MLP neurons of a small language model. Each row is named by its layer, matrix (up: input weights) and neuron, and shows model dimensions 0-95. Each number is 500 + 40 x the weight over its row's rms, rounded and kept within 0 to 999. Numbers have three digits each.
After each neuron's rows is what it responds to, as a language model described it from the Wikipedia text at the highest values.

L8.up808:536445528522576484562533541507536511517499456545557504502480549558515537492471476554467496497530463559522551412490539483563585526537504509493478518459468416481495510396612530456483484448459511520456499534489441516510494507475458467439465492458471524520539411491464480489505422464487428475
Description: Predicate verb onset. Verbs, auxiliaries and verb word-pieces right after a subject in reviews, quotes and plot summaries (is tired, will prevail, going), plus decimal digits in tables.

L7.up2352:489455512497415462521530474491530492470463605480490468476440470559540516480478477497514485559513496545486469542567457448566474482509485501501473467541547478489450468580461524473469507500451505580498478555424498526522460467573482456485542472485515529486474454450534517494540481470449505501
Description: Pre-verb slot words. Words just before an upcoming verb, mostly infinitive to after adjectives or nouns, plus can, not, I, they (difficult to construct, can be, I've heard).

L8.up163:445535525514534457509582550464495499480479508484533530523527464526464474516493573473531542436510564490518517492595532499459470532492426521482555498462485454499564487498515452546441554491495490557435429498479502546480576502459480503537457442475520498525493539455471456539448477496505616553
Description: Digit-group separators in numbers. Fires on the comma, period or dash right after the first digits of a multi-digit number, e.g. 2,950, 14.58, 0–0, mostly in population and vote tables.

L7.up747:478492474505429464468531533485509521425544483532551512402543524475481448529502487555492467507458521520574581468494529474520559488536496558551534495563579535569520436470463518543497491497542454469451576489493464455538626474469504490537460513373472500517515480438511476533538450494465493502
Description: Mid-name subword fragments. Word-piece fragments inside foreign proper names, mostly South Asian, in tables and lists, e.g. Chatt-amb-ikkavala, Ramach-and-ran, Uttarakh-and.

L9.up2314:488499574544487417505542585478488545465530500502591495471488488462493420540542531517489528509503523467557442526508541489490479503499532462445495461543514423499471523445543484541483485480532474519445478499506495488512542518432508516499523550496534481554480492526480514460501454505492440503
Description: Noun-phrase modifiers before head. Determiners, years, adjectives and hyphenated compound parts inside a noun phrase before its head noun, e.g. "the", "2018", "2-door", "40-man".

L8.up82:464476521563489475492512597553551517455537484540461516480450477537476469491508488490564466513530511560476432490515539468493435495528445521474483437510536495462530453448506491516532538546532543459471505392518439437536529491412510527496512495545504529524526527465444563505513518548531543523
Description: Prenominal modifier completion. Word or word-piece ending a modifier between a determiner and its noun, e.g. an English former, 12th-century cartulary, lighter-colored green, San Diego Leadership.

L7.up1396:527469478491480511527601511484564586513479544401485474566485442517476493458508475431510536535414552541528453530490546480488544537513511574493490492512514512472514490448552416568477447520518533503463497486513535540482506477444483563500527505510522438510509545481523500553512520519474468466
Description: Mid-modifier continuation point. Tokens inside a noun phrase after a determiner, before its head noun: coordinators, commas, dashes, or slashes joining modifiers, as in "a coherent, let alone", "directly or indirectly", "Danish–Icelandic".

L8.up1883:471553493521460528503463523501525605567471502387538453544527505568562523458513552504518447480482481467479496485498478502537537465514532485506519447562488566450473449596498415450518512474459587468479473468509462563530555522526542487490498425494519530432465483562528581477515502446516528484
Description: Foreign-language title fragments. Word pieces and short function words inside non-English titles, names and citations (Croatian, Portuguese, Spanish, German), such as bud-u-ća, Angra do, Kone ja; also mid-number pieces like 83-000-662.

L7.up1678:557488444529517447491531523477519482548577459518527470497461470452524424482482460470586469493518454484551429449500468566469591486550555462516500540546522455490539526468523451507507536489520563494524554553470399538411593536515474401583469451524519500494478469507568542493429495421510486541
Description: Inside all-caps acronyms. Uppercase letter chunks inside or at the start of all-caps acronyms and codes, e.g. DE in DEPTHX, GP in NAGPRA, KSA in tables, DDT.

L9.up223:525516486474471527480485552507438535488498476556552517486504518544453478470573528559534435448446640493447427520469519493552608548438470531472531461463555461443497513460440517419491499481483557420509552561447437484535476575445513470514500467510540579470552488548462540501474497487446503483
Description: Mid-name organization tokens. Tokens inside multiword proper names, mostly organizations and peoples: "the" after "Assembly of", acronym pieces (ROVS, GIPC), plural endings (Activists, Nogays), plus table-cell pipes.

L8.up2406:422495511436525444516544495434552510556535546537435405477473500532492465482500514537479472444544478516485527471598469517533500501536461570565472539540577539499524486484585493505476493519498571476475478576499479491545536541455446528489465496547540519436485434520482519485524489542436537536
Description: Name-initial word pieces. First capital-letter fragment of a proper name split into pieces, mostly Indian names in cast lists and tables (P·abitra, Ch·alam, H·atti).

L9.up538:480480430539502510476519554495518489432470495559520471516503467485519398461475507546475492488543450474494540487573517549577584599488551537462472514497547496540557474449459469561471424507457531528429516486482418479491463507519548533489635559450513456483492483495554492486454484501544530491
Description: Pairing conjunction "and". Mostly "and" joining two paired items or phrases, e.g. Then and now, Theory and empirical evidence, 2014 and 2015, plus scattered "has"/"be" and mid-word pieces.

L8.up2327:525507460529525477569545459461472471524482539483487518436560488533455522592584503455428500504418507509573484580521537527466490545485493544534478517510574517463523491485477506522536527508507504441452434472508535519480473482492469428499568474456489511510494505534530534520514448559456507506
Description: Coordinated adjectives before noun. Commas or "and" joining stacked adjectives before a noun, as in "harsh, rough voices", "inventive and very funny"; weaker on "most", "formerly".

L7.up1973:504530486510553449571496457447476506480480497522463563517477430550427485542502442479563456494438490507512488515573501461551487552519482455476485468462518497536601531445524520520522535486437431620434437496493565486433574505458492453467500485569489492431498450466508471436501519516586545494
Description: Number-internal separators. Decimal points and thousands commas inside numbers, strongest in percentage-change tables, also area/density figures and coordinates, e.g. −1.2%, 4,600, 25°16′.

L9.up791:466488588522551481481492501462560511506519538505481424553413509571492427474411477501498569491460528482478500561478516489502550454534504511509469420431497527503414574526404558491476570419495461508494512523494438425586460519505495434594536476542519535492498540484461557522477494542527556533
Description: Name-final word pieces. Last pieces of multi-token personal or title names in cast lists and film tables (Das, Veeraiah, Manavadu, Garrachón), plus adjectives before nouns (unpaved, covered, largest).

L9.up802:531470491526561496524512429551463514489499463565502455478500506482485419495492487475489523539537459554480446505573515439494574478538492542540500514470571476566500533469572457508470501469491620475461452408486464501490501444470495458496506544503488546550465479494537522529514467410534613456
Description: Separators inside numbers. Punctuation between two digit groups in stats, tables and infoboxes: decimal points (88.6), score dashes (113–116), hyphens in codes/ISBNs, also commas, slashes, colons.

L9.up2264:535532577520440533517567514567468511527525444495494546523493460454502494502556463545497476448434544448563586496556577426464462535473503468559518435405395481466508509533482520460610492510565518547464499492526537457533517610501488564413426526512498556449564485532462486524526504546491521502
Description: Superlative/comparative modifier slot. Words right before an adjective or head noun, such as most in "one of the most", more, high, main, league's, plus mid-name word pieces.

L8.up677:459518417538580555446504527501480536511536491493421445535507473512494486523455515514495530536495600436465484512478513491510523536469476527520500416436515517507521501481558466486518504513562467486467538557508490525563551528514559541454490474487473533493492517447558461513497388479506444444
Description: Foreign name-completing fragments. Final or middle subword pieces that finish non-English personal names, often in tables or credit lists, such as Shyam-al, Indraj-it, Nautiy-al.

L7.up1244:469491463513551451511497464508505464547474457506485466536634550526461500484486440489455499477483392442540584482521471534492526425535458484528419483455514544577402490509539503550513470519541482438462476578462478523603421530445534529541576454546528500511545515451436478548507516472558452455
Description: Surname-ending tokens. Final piece of a person's surname, often split foreign names, in bios, tables, credits and species authorities, e.g. Sragow, Anisimova, Sun.

L9.up541:439455478462502507509516551448565477481481496527495494581444492492478464516491480511477525500486540588473397556557477469556534547513509486417539494475370570475568499524511497431490448433415507482423461520497512510494515492466521506488495502561478557493509457429492471470565433503462501490
Description: Mid-name word pieces. Middle or second pieces of multi-token proper names, often South Asian or foreign, such as Nag in Nagen, Haid in Haider, Sw in Swamy; also IDs and place parts like Road.